python train.py --d_model=320 --vocab_size=2238 --positions="rope" --bias="none" --parallel_block=false --init="uniform" --init_std_qkv=0.0276 --init_std_up=0.0276 --warmup_steps=264 --schedule="wsd" --decay_fraction=1.0 --doc_mask=true --train_tokens=259000000 --steps=7905
MLP neurons of a small language model. Each row is named by its layer, matrix (gate and up: input weights) and neuron, and shows model dimensions 16-143. Each number is 500 + 40 x the weight over its row's rms, rounded and kept within 0 to 999. Numbers have three digits each. A neuron's up and down rows have the sign that makes its largest values positive.
A block is one neuron, or neurons of one layer that tend to fire together. After each block is what it responds to, as a language model described it from the Wikipedia text at the highest values.

L3.gate628:505486514488544536431496456579499531505474503470499468577483511482553520512562515476542545530545561477509446523475450475569439579536458503520507493514499514494490482557489546498567587520481457467473483449530494553513542521510465583489526472522482445505470514525546557543554488415501515441433484490461548478548493476448492500507489515509484454465523432534429509517570504477509481489429
L3.up628:420547550504428496455461483487479441434501476604475504506564512474529520496491419498500477548509522517585511507479484512475479548603479503466550468480456520521519514497534528499515509482466476509438522493513493538567503524405509540482471486504496596486529478494431452475452451465512482571507513483445494492499447556498513454581497531491524529485590494526379481507500537477509527502518
L3.gate891:456546489633454494505566488471537509506533513560530428495541580494569472477590441522555512491462432463456534516494494491491504511567507552483513489490495477523502490563585520460546465481595485516481513573470484504499460563409436535561512517508550509532528576512436510492508464431514557492455490512438450545510503527525464460458520503465448536519506443451470528588508516539467460470494
L3.up891:522504451466500546471523530481509493521464412470478536484519507534547521499479393482514494499454463525503499452480441471593512614439486488503560502512545449461530479495467548485495466544513426536491489508513486515398500501450446563499568492523548411444423488504492581548499512469486454496525502510449452517499511495513538494532492537526474526503401468521471545480495459490482481518508
Responds to: Word-piece continuations inside proper names and rare words, especially a "y" after a vowel or consonant, such as Gu-y-mer, A-y-res, and Gu-y-ana.

L3.gate180:497457520498552497504495471532538429478452487558517496447518458536546481441476507524525537494531530551504457488486444480557516492479413538556436551526548464472530529484491421461517463487500553551499492441512455513421523426500482542519486397540545534519464572455496533477463552479496554530517483523572513426536448550553454452499554549485479527491488513477528438522567454472490512445469
L3.up180:421487490531527576472508484423512494472462594533484536435508499506531456479465512561527554590545492496478458539512479523541437565473383531513500537540514471507542454506393505534470476515480498596486474502539544482479516509538513534499475491542544466392476465515487556475505556518525509480522532461555483500492509473616543545549532485472466540476499433544488497501583414531458570450479
L3.gate298:433511496427581435490535492456588474488495550487422503441420487441440526498437548586514520543443462547488444494463430448488528556526448566501517465507546569489489519505503468469437490446536517534526513482517412458365569541472484533523528499488498491485492498456493560467491572552492491523437508544491542493498541560488540553407538553502557489465483523483474440468488455537488451457507
L3.up298:499540596487540477481565535553431450465490528529553491511439523474542552478454453510572546538406584510513524448539504502552459536477480459476500497519504557532481467444544498452508482547508490581466521521492461573472450506454488492517511474530410503575422475526399490389539573462479488540531463544567488513417473513494519515545416508453552504462426508455511433451501479506543553491540
Responds to: Short fragments in the middle of a word split into pieces, often right after the first letter or two, such as "ar" in Hungarian, Karl and Haarlem, "rit" in Critics and "ast" in castle.

L3.gate125:530546460487503516529525504513472529465519471515477557459463557489471488476413593527525511516477535485494533450492497487503475472464481503473532560492513543517434555528577474495498493518450510519448451514521467512483437448512487403479467502496496538573488493478551477524530457551523551466505517497514501438523471530498453506417417504491554521546508493455457487525501493439455434529513
L3.up125:527422504461526590516544499491484506484452495430527558493449557574502514495393511493505546451440517514473550506501520586453470515528531517613422443529520505507492446471469456462452481500497503491453543524496489532431568507504560444515498509533495510465458478477513502530435475512481515518529490515433523534434460489561512504431511476540488464552474503490502505575472529456513466536465
L3.gate360:397539491448544527504500494463512496462508492467466455490486517456430527503502502561568561488471493511460487446472482452577509521450485504456443473509463504454523416582546511547534492463435491493598460431474501509524530442527463488513459516437538523492533495497524472486504499594488468521524466492393524495557403501433513535486528551534500539468483480585470501536502546470465441558478
L3.up360:432480514521506518467533564502522528473511527481493505453500523513554483558487496513456443542456498539503502445510498539551470545485495573582495498546576517392489480534457561567509549530444483494563549482515528519503468482544492564488461512498521504443487535493574495452522517460479478557517480431469459480552405455489524479498487511464539534522474498512473547546493561444478495580471
Responds to: Word-final pieces that complete a word split after its first letters, strongest for st|ating and st|ated introducing reported speech; also D|uring, w|ent, deb|ut, and " including".

L4.gate520:486541492456501430480507517427422490506501510458485575575512513506528503479455548537549493485493562438506425444517456432533548510510473512510421524565522451532498467532493505511479495528476501522478487512495474588460476589454489417434449454477490515501488555473514514544525515476415520458524440533464562503604473586497537486504476537577470529475499538543532490590538498470461475572514
L4.up520:440482447555529466491500557451507403502503501486525494550514557498560451509490545470500481474532479479477478484466489463445463537500513427503509551444527502492475583491493457489499445469484510468482487485516476526507499486528503487432500459452439474497551535557524432456441485500471543449526501527495526464548526510455501463497591465513523503498509509544569544528564476508516439491567
L4.gate533:426487501489396494467449502497486484501524523495476529499474480529495546502466532547479548454514503515493467474515513525529531455513549551548426535474508391518467482490485441519548490468440518589430487501486457533542508540551540455539417469457506494503483563491553500552520484498474459536487404506446514518520476521463489479472459495542548436550589513480543485449501466445474533458520
L4.up533:463493521460498468479546513490482447474485491440470558540539530490500498551467526511435439517475507550438556571529442473510513585492475502444548464470454431501526504475485432439497448587485481466522487504504468444448473540483532393462449521487431475460494468474472456515457565526475527494461509462530563527525493457476428579438532515497573480459474578488493503469509505523492478487510
L4.gate673:452500500405461510443494519435497472440558543456535547578572519505546496539446514548482564488529479478494484461446494546502490542523538561477412486440523464429441519504477425485501504482474564466501443501464441574534527501475490490521458459472507519519557514515528483482483565507545417485548537520444491539575511578561488535511504533529513563490558497580565509539525463477484472479398
L4.up673:477538445546511482476558567451465455497470517461529538508536579536389511513440554423582502488512516510456448471456518542570556538489496521511450486469526493472493509468505454495486535481555519477503518500459490559523595461531476528511526432488447499478515493510532556450465476497551501504497489520455480537502432568515518473462523509594540559497551618492529450501454502532524512487437
L4.gate786:508558523507463445558471527554528514469471492515499482516461537472445523424463495552513468505511544477489475460519509562513521494518476512558488497508540421437499507552543466518472510455514451553423484464489495468416480553458526522485453522408455473502479566477528538552474501441515437476490491521455506473478498554513405489484431543529547427493553467431543499523549523442485434503498
L4.up786:499555491500476453473509533500513563460494492519510544541486465518538592521516509486533476472513538565514509462463488476535528463432549503483503469462509441542503504637480524551473523507501498550487519551524549421501554482500455455560508463457505505539508512566487545588484503480529479484531467530469577489563494419527474538469492508503504523543483570444555541494416589481562432480451
L4.gate822:522504452510534422516482515483458499531524482478509479488489476456566513466441463459508539500461451502523519475515518511526502464541498464526401489582503517443496507460490425349491422533529506524495469558492559442427466485412473454436529452482520540512486472453527455516533519489463493530531520557501515485525566525543441461454513547435521458507505506506572471463488533463488498504497
L4.up822:516467494465508441473497492474477477554447510551497474491553516539492502433546491552479436551514538424493487452529467457501523526460481462641499469536485500486435484487533453513485526501429484535623552506505516409438511488545471452431558481504433512558524480477487527489531502415513445492530539489456548468554493455509479485494546472455520482518522498453546516456457576483532553578467
L4.gate951:519480529494502550468550504524496558513470549553569573592496558519484528490499473487499488506464506531523535474467507508522463547418504461508406536472545500520519473609488506565477577423433518550437490460504449439519517516524517462578475459464486441414486530470476537455459504448515504424502476457529442506514548467425390524464448541439539459455527511495467494554557559498470472493466
L4.up951:542516443485444501541457487494560496573519450432455519479515460450488509529497484515484528442475500457507546501508540498470456492462446477475457436545519426528485457455482528486537474492556442504505506565531484564589469543442567537530514485523468472477523492511578486538459509573495566482480488449467464436528558510532509509470510503520471527527545493551518500535575462514467540548503
L4.gate1239:505562468493539588506499566493526502483440572505472541549486526462505506548472501496483479528478529457491524439527458478488505476508509501499529483558483501443580460493515527458509455532509504586489475490483484480471534559550443513466459389472517542500530458491520485484522453494562546543556492472471533464522444568486515590516446525500494441508524532538461396500522568534516479522500
L4.up1239:513493540500483546446519528469524509458516488512373573533552536462597596499491512486469471532449400486507549511505561458504492553419567503468454526509531447470437447452447529482561501510552454527510449512471489539455507465567499461484538513517534529542582496506553514557497562484499515485515488459468458405528513506539539518560520554467491407565563498584475537462526526491514527543548
L4.gate1260:458552433545512477468533560521479546517468532465513511505583445518467498490437562512490488458502453489473506480532521477499520476542482495558447491461497476525531494494490404568539455501497473611467521551449455492452514549489464459496490484458440456520440536514500493583441504522515450513495517550422491548525508472484495520503522458508553522510429512557499456503490483469526569525477
L4.up1260:465496467472522498530501515458537492491525522515554544572516467529484500483425526525422544427461573593466543481549451496518497589515553524498515518480502411534498436505498472485518497541599520551481560527472483473539519487483511456492454446505464541479475438438485479483487466488456496560474509484459529510453453503441555522471448511501544495516528519554497515517493474470470531415548
Responds to: Word pieces completing a sentence-opening word (During, When, Born) and main verbs right after a subject, such as had, has, gives, died.

L6.gate231:545543443525501560465536528435469496517485496474515533490582556483511505488507493497506562468541473501490548471563455539565464512501449453466440386504537500492542539432512489428506467499511451549451494587451468405472507559544557454501526494493503550494558585554459512537514520549466452564514474484458517471432527481553526527426473483458551521491505502580496468544444517479471497572542
L6.up231:551587459489471430519533510375456427510475395471468545489463492479530498495525547498546552525487547520483476494511523504480456492544524494525598462501531467492562490574439558475503430437479513498512413504550525512449517477399545424487472577541551539558483568473465571506546532537467531497586474569468482475501457542501546478489491477496453574457515456411480493563417506494428544484486
L6.gate718:534498538486480525495530494451548506512515438503470528473475483523492476479464464483496458512513538508495561514487488526561537532488479529593491540527528495545593518517484485475529483424535544558540540555450514471492539530544572476559527497526467513518522575508457551391515575530495522509476441454569515506535500500507495530504470526475498461474514498464523558512495523431454565485458
L6.up718:558499568528520556528506483532516461534524497528531488439536480568465531539433482473559482516473443544572519490509471535617388517498530506540446548505511433445530544416531504496519520489592515507498526599481501498501560497536513543545430482510472505505537482544500470415543421473515492442513470445513506521531529502540507433555475506498557444488485508515538491500572534464470512470480
L6.gate1069:448480508468543469497497525499504449462508471477544515519546559509485463441473498490526554475445539544438415455519415465520485532437504500492468478468523479548590511499553486435465462472508562547459495492509504439519553481519551515520468510432499523468520456514536526501444579545560523505482454485433580495453490503520504502496508587507494520509516497512618507497460535489482550540459
L6.up1069:512528508469542460508415541527509503469557443436483553561551447433477542482541537445505484450525477415542510510436514517490469538440533487546457483484496450457497492528466568514594502531485529534464508516489445502486482468422515550468429532550477474455504533539469475574532497454383473485480536425492523508517466492531528459515481488497501558491482518495503477510519536503502524457428
L6.gate1207:494434542511460510507451503442475456511445531543535449561546527469492485478492507520517455414543516504521465485436515512491553449506496459452479447425612477477586458456452417474464507475531498554512538540449469475483487546515560481539445541465446546486471499442500505481493593551535524457502473426455556517493495477513548517443514526484549445476592540433516483511522548561488412425491
L6.up1207:505415434474545436519437524502548589501515532513468472514573481519524466502437458480474524511531438532498490446518513582518491470496533527550510549544549452574514529512481463485510453541522509538510515505489509453463460504514502468482636467565477527466512501545461487519540509434506580509416470584498564522528508513484513458443486467511536506521506483539559507585472453515498509511503
Responds to: Finite auxiliary or main verbs (was, has, had, is, were) placed right after a subject, often following and, who or a pronoun, as in "and had to retire"; also the "ough" in sought.

L4.gate26:509468490506495538455540482477591433493447417492525454609538566502567559482451503471522523508520481595491492454502453493456553498442453610554482464572523445520486552487450515524476500566510467497531526487489532467489606477420477477454502453512596543533481498539544564499492561527512546539420451517475436523474516577482550453492507521549460513492512454501466481521493553508495495547497
L4.up26:441471465449555609547509568463453475490472404409499440464532486556526528475498518466484534538469538489487465456481547488506509510476499516556500469491485446504522551527523447474479482585566477504471572520563551467464530498459472545464523474505458441424510440459579480565519511476507521467562563471522502511504411533508516536473454520536473543501468478547454480495479497491515482511517
L4.gate106:466488575437475506490500525550509523542552475492560486582534552522590503471481480521466522539493550571555468444531544541547445504511531489481563441473528463484545494478452525411503536507459553423460429499485518554493500507489445530490486495515578510431548494556491520461515534454506513561456416419523506515556538498467444464424484522544457491459491543531506564454467574433481486467433
L4.up106:471555555489494447531484512528550524517526476487439531515537440474553477474520472466493506521577471440469557477390442488500423548447511470515486486486469431483520482490427540530484554552506439522538434531529511522471547543432519475545514599465587470524472537484462488483516514558495482470567514567465457445489497497440536503566498514506440518556565519474530446455518440495488527520568
L4.gate343:502493471481557544542497514524537449524488493485551494513491524451481545476479499510584582510426429411559430547408568476544547476464475500538497522587528523561496456468569466467531509616451521514535513514501535449553473515398492546454531448510476540489419458471523443496468519445505460483491489426496514526508490574504459535510433501513523508452484520509486502471554536459460521562538
L4.up343:557494509532467598501475479504564488489530457474484503491521503499546523479464532528482522504446466569499490508534524449625481468484481529528484512445462451580493495450501496464452518485454504509502533507460538518425525519517429532540512495547564544528545527473499448450452494433443478540530467566429480505580494444511482443424496527503454531522491544433468497506504548521534501526504
L4.gate586:492531520438451460491491541485482495468528448471567460475495464434550485393506441509559503544507462508545473466539502510558463479520445614529427533548438457478510484546493515491533511520483547513451533454467493572522529567471459477536487509525536495519496586496541499555527508466572539471561493581502535538549510556420517503549455532542472559476481570515510529561581528498427515527474
L4.up586:461486418475432508503499506452476453507467471482496457482448511529590401445490548467506437465450477596497450519595494511522457565533486578613440490556510415550426506532473566482549458518477517455531520514541500594534589526475470525496536494552531469500512508528501435515488514500542486469557514507570556569475564522508563520514505484557520562494431526449547562594577487464487576542526
L4.gate821:532466559504486515532410522531447517455481467524506427492511434451492546523402454447535508545470495501498473501469480452578539400494533518542457482583476478512502544492508404537495547570476528500465556489472492509544568553426455575477553535532512592588465496457529453504483491479556497561435465548492494472545483491493499471516464539536495540585486525587491512465498532455432501467515
L4.up821:515489491528486502548489440502543491516478583528476412520538507502534509561499539484580579509515485436423615522547437455508467544430452496469548450478512477529513473551548434466532515600493456517464534514506415537486499514464436445533540475545525476554491503524458504467547496485544455519399542507508484497486477492483598587470491474525549474533464442515433468500505532467497516559476
L4.gate859:492496519501462547482536532430573498489495493450512491458576496503441426459555467527504511483451500508492527400529515471470510500548476547508507512483521440478449485485473482493494490493438511439522489478555528479508482520478553487482458498540496516513471525577496418518531589535566555476495516507476556544474510510456565495435568491515528582498465481565505532498504428469481520510504
L4.up859:549491527473439516475471515480500520488414486511513545555579516444463528479501504486502573503509548511506495509504526511508474541524517574459563508532512486491481414481492525531475468509516518490534475527547479509529514446499450577491496425494569520502466377548551439480579521503518527516455530496493395470557488509498555490498490502582464544466487544531557481509521501551463512530480
L4.gate893:533480547460560576536496482506548519479510522479551482496448552557487571549572461514454498527543519445532534417518471549477488543531410469486544499559497463502520488457532525529437445483503547541464444522505491526480570543511503481512438477507490527491483485520549469488498491563505500557477514466459531510550570452441529535556441545542486527580544486525482466546523553434542477518438
L4.up893:473503470568537522525548489508500589521538454471495471515550529467490484475587543520516465504551486500447488520503417521558432475445527497485501475477495482509441536439567475553447478453483396482509497460542533499585535495565573491490489503486508504467589493510524520499455510512538546498476481535546537536577486481368477528475569470488444383495518432491495488493515487484497529563510
L4.gate1185:544521451470427535488451498487570471491563479499548484550460500547441503431407440548521596581481577617488470454520523497550489537475427590458501496602494481451486477586522484474467488471482555525552597551453459486404552490486421495491531497468569533567497466523589573494455499490482549435469492539482536474506511462453553548484440513477493491516500560539488513516550532527481469475495
L4.up1185:483549596439463514573431537530455525459476519446484497548426525525546514558493553514470472533520497574559468527550526526544527471511433514481496506515492457444464491529498489553490476562482456459482407469549454507577464489481472513380540495495540553531487428468474500519474415506489461525487444451553396463537499491464467494473494521589490568492457527561547505524573539454484410510531
Responds to: Word-internal subword pieces right after an opening fragment ending in a vowel, mostly in foreign names (Taipale, Beaumont, Leopold) but also common words (wait, dealing, attention).

L4.gate24:451480498432511477525480516493536535458517536488531509495496479403581472450483520518491515453532500521527515483504473529470482539571430559525436466507516488430468485483462467506439449534499480488390519522427526511475526559512482551515526452506508487480481520500513525536480523456474439546489494509533547483533546441469556431491463551525509518438487503501460495498578538473432547447394
L4.up24:457482513471464510516564454422489548546557440543434528530486527391547468481552538479447498447494490533510534515499504461525552507488462446471511506496547441563547527490474490506466516483489430533492477555511420493459511437447504455525563514465514537526503556519441438498485530464504538428484406432502505538559526485535462530490477460453498532445446508473405500490542479460530523526505
L4.gate360:511500526372519501496542434545506490476506490487481424517491462462451586516433443551536529527512534520501488426499524497502514516486508467490452487464448529518504431568491516463516545526473575575444506508492446532492546470491469480572493496468580518500511466585497540513530509452503483478448475472439534481487456549562427529496442556556433535552499504511527465540435579450499453505463
L4.up360:462434525493569409516456432546514429450484573455440493532573464544479554460570507539542459529561522504491554479491452507446478471501506457427455501484537494510528511524532529441499454586480525527519507453555493522480547480534537486541513483427422460476514449529420490467510482425443523516488479448508497501457507482487470469499536505463490446497488544437571476461464545543494508540537
L4.gate464:502506444461520559540502475523524474496512435468597394596464509455512457460549472502442553548511551510485489486446520488517503588569453561489512535493515490570487471469513486480506538486542485529515509554475445512522538436501485575527459409458504568482509509518498512463505567523437475570433448536504468511458477508416518452501520532518505530517504509552415485498474521477487538479498
L4.up464:483486511509532566473453375525531542539529465464483471482541460480569455416529474502487490498480394502510408502519588509439468525550506536542471473478497449546506476480527446503461473452552483509467466466529438479444457437580527570477491510484449438551513431517430515504510520500531521539513549492566500462501503458533439463536514520477496526505510484526423537464481510456575467484482
L4.gate510:511376477526456557577530528492406491470532521501482501513544475477492515475411518442476552544550568494570461557492455499439483501447464460482555464491467504504534501477462531534528486600456526520454481575432538534411485511464476548551475391474526520519463492537503436495459453477521458487491506490539432500524481528503480513514463556443474485508526508453492520494507482601501573503458
L4.up510:498495496442523485509472462549512443541496526441532530588509508472557549453560550453449530549503526570474525496476522493540465459492424411463489544492481569494544432554540520442478457447462496517451416483548489589517461464524499521431575491517533494431548550507526491446515522482457592471491534545503553516589504523469460469498554507528494527521482486541514455498470550500445470494501
L4.gate544:571470516470492477493452549569532430473481554504565428466473507413555517518472490497505536525468467525552479462498522421458479541453453571558449527558546523472547490493491507482532508580492467528478537532509490553434468543438500473523507494523548499481511557516432578558516552465510558487469500410563506444566538486550468537512549541528402576450457464492474504492499548476471492488474
L4.up544:502522432457504495596492548464554493564433500489487417440510457471553556486488548551518512552524581492500496492538586446486514516518449580526426540475530462490510450425528476522522446567564509499531485552515460473447562538469547517553468442522541537488491451536434532508484465469493527525441456475493525462474585480552507538478469500471549479530479433510467559475526529461530552514528
L4.gate715:467472503478517490574580538495544454512504468449495441538562492508506541490523549507585533497566517460466495477430559482502464490507532488524519539512466465553575423563476554474481467525502525496468483469528491533445498465520526489519501454527499454486503572533448499492538563547468485467584476554571445544507537526494453508467521529512499473508548467502519459414503470510467454524508
L4.up715:502539429470458555502416449440484478507574542507502495554499476414505577531504494479441506600451491547473492559509573473538498521413479500555427448544462488544527449516473513509453479475541416536499504444472539509533530584496504544393460455495461501500490467504527427475517555515479520513519534540421573503472528536472499581565580534514516516530518477512532481569463442455464522531501
L4.gate885:494531481456467483464472433511553473407531522451458556470484466451513534482531487548522524604501553516462571424489572481441515495464494478519481566519532564453540522513476542438493446459482541518404416403491458547496494447505452510506453437401409463439481524475503442474496442470553454470475465545456519551542485509516453525548443549483550535516511551498466489524536510468503486483527
L4.up885:525448457485436506594449534493465445471504476522467430513487504453491456442582490438426503482495560539506502465530525495489484422487534535480550475532515524477533445458557480459517508446466521487490503507425539496469510495486428489563397478486519496607561553557489397421494454513546560513473484549546516493515557483560452472523431456490429498591505552503482543584474460479525460523491
L4.gate1197:508467452464482475471549517516422483486495467530505438494447510535498501454541547545481557482497475581591498453550549500623495548523493567468536462485495490519427471569544478433540495472462483541488519516571499562505561473495436540512487523498417502474549549546525440471544510513515471560491542477495541529527515530486501484465485543512437489502463483587479477473556518568512505554484
L4.up1197:482471483454531494492472521535559477480486475490533452520540501505538521552506464449504518544458525479509495453522499494491564526535524554487539492496522463506524434503528538486517478498553503536493509564578486547569444535451528472441468467475477498441513476527515440501567550515462452506541489489486489522513528487531447523625444491434514518469556482460461441510512502525431517532410
Responds to: Short inner fragments of words split into pieces, often names, such as ar in Farina, McCarthy, far; end in Kendrick; g in degree.

L6.gate191:511509504422478521544515482451479554509521456475578493510421545537533505499454478524504440477473463491501576478494469571507504399495491517504537463511480467531519475519516522467488439513560503555510513463492453474553469539459530546551400565487545556539535562406536483408514589533488499522377428448531516463502480541440512575519419562459535475485520541505423455543480530500474470513509
L6.up191:475457549456489527560466534504481430500444498500451428509455534530492536536545527577503480480551514565539523495548476497549535503442458541525503524541552446560496448509521484496491493548580492506442452461512480554464538503465443501558459575486541574518484500477523447493504531533500515505549493545506487490541487508505536553544498536500553465518520486436479516483509533513520440533486
L6.gate318:495543542474514509425498502519491523505467544506474470536545547520474525514551535540508532506468540445545473529608517515464541432498495528463519536565457444427537491502484501515517454579523584522441480512518507480605440511428569526571464524498505514501484441473499507536544537544536524527497432505514535492577466532440555440477414578590438524451491538492439504521490477458411475514511
L6.up318:530482499550549510456474494580492482490518471524479498553490482539569478474464493504568537452521439495537414497537473523481508473557423431460532544558484475484521532555479559424488494584544534459532466533538465493525480482401563473477582491494589534550513536571429534529557539440489471513467431529476464507494508567429440446493513564560410475521434545506521508508458455497471479558545
L6.gate813:477480563533546548466513481524529429479538430483494490521507500571512499467507501536500585534463464517510474547465571490500470479502430483538500490495459453518547490481467439410490515552523516528485443476460493470544424481476543533533523525531539548504461475551466497465504531495395494516459485504526546483556572495460550461460528566574431538479455533486475536464491512517419479476527
L6.up813:486505494545494423524523461470487533496396514451450486553500491433552504448539541503486471496491474506551554421560531521493510463540508585483493458599511398539481522549493471489431552520571514531505437501458490488486578519472455465548514476476545576517466503535519454542436432444522490503497477487544411438493540589547523507524465484503449473526454472573429495460504541495520504548510
L6.gate992:432496565507524484471496473476624443504442541557492511501551550497512461487465423544492515533500402505507521431452473463475492443565437476495466526506477458563494579507477467477451520486495564530426459440491478530563501508538532458501510483517620581470510561518445537467438574523504542493539457468513488503466495447460427427482516523480487460436440504503470516467465491454542467586463
L6.up992:502540464548556523478546427491525440504388481496467534468575519548499461522516503468465536465551449525474485545464498498485508501532442529537565504413541474444519491511469525480472478442536501545446442452506469493579446438572493484442538552478496557457484482537521542428489541471571495484593515531520482531568540486404516489499553487498486482402484522502496513545503491505530508550526
Responds to: Word-piece tokens in the middle or end of split proper names and foreign words, especially French and German, e.g. Houg-ue, Ca-es-ar, Oise-au.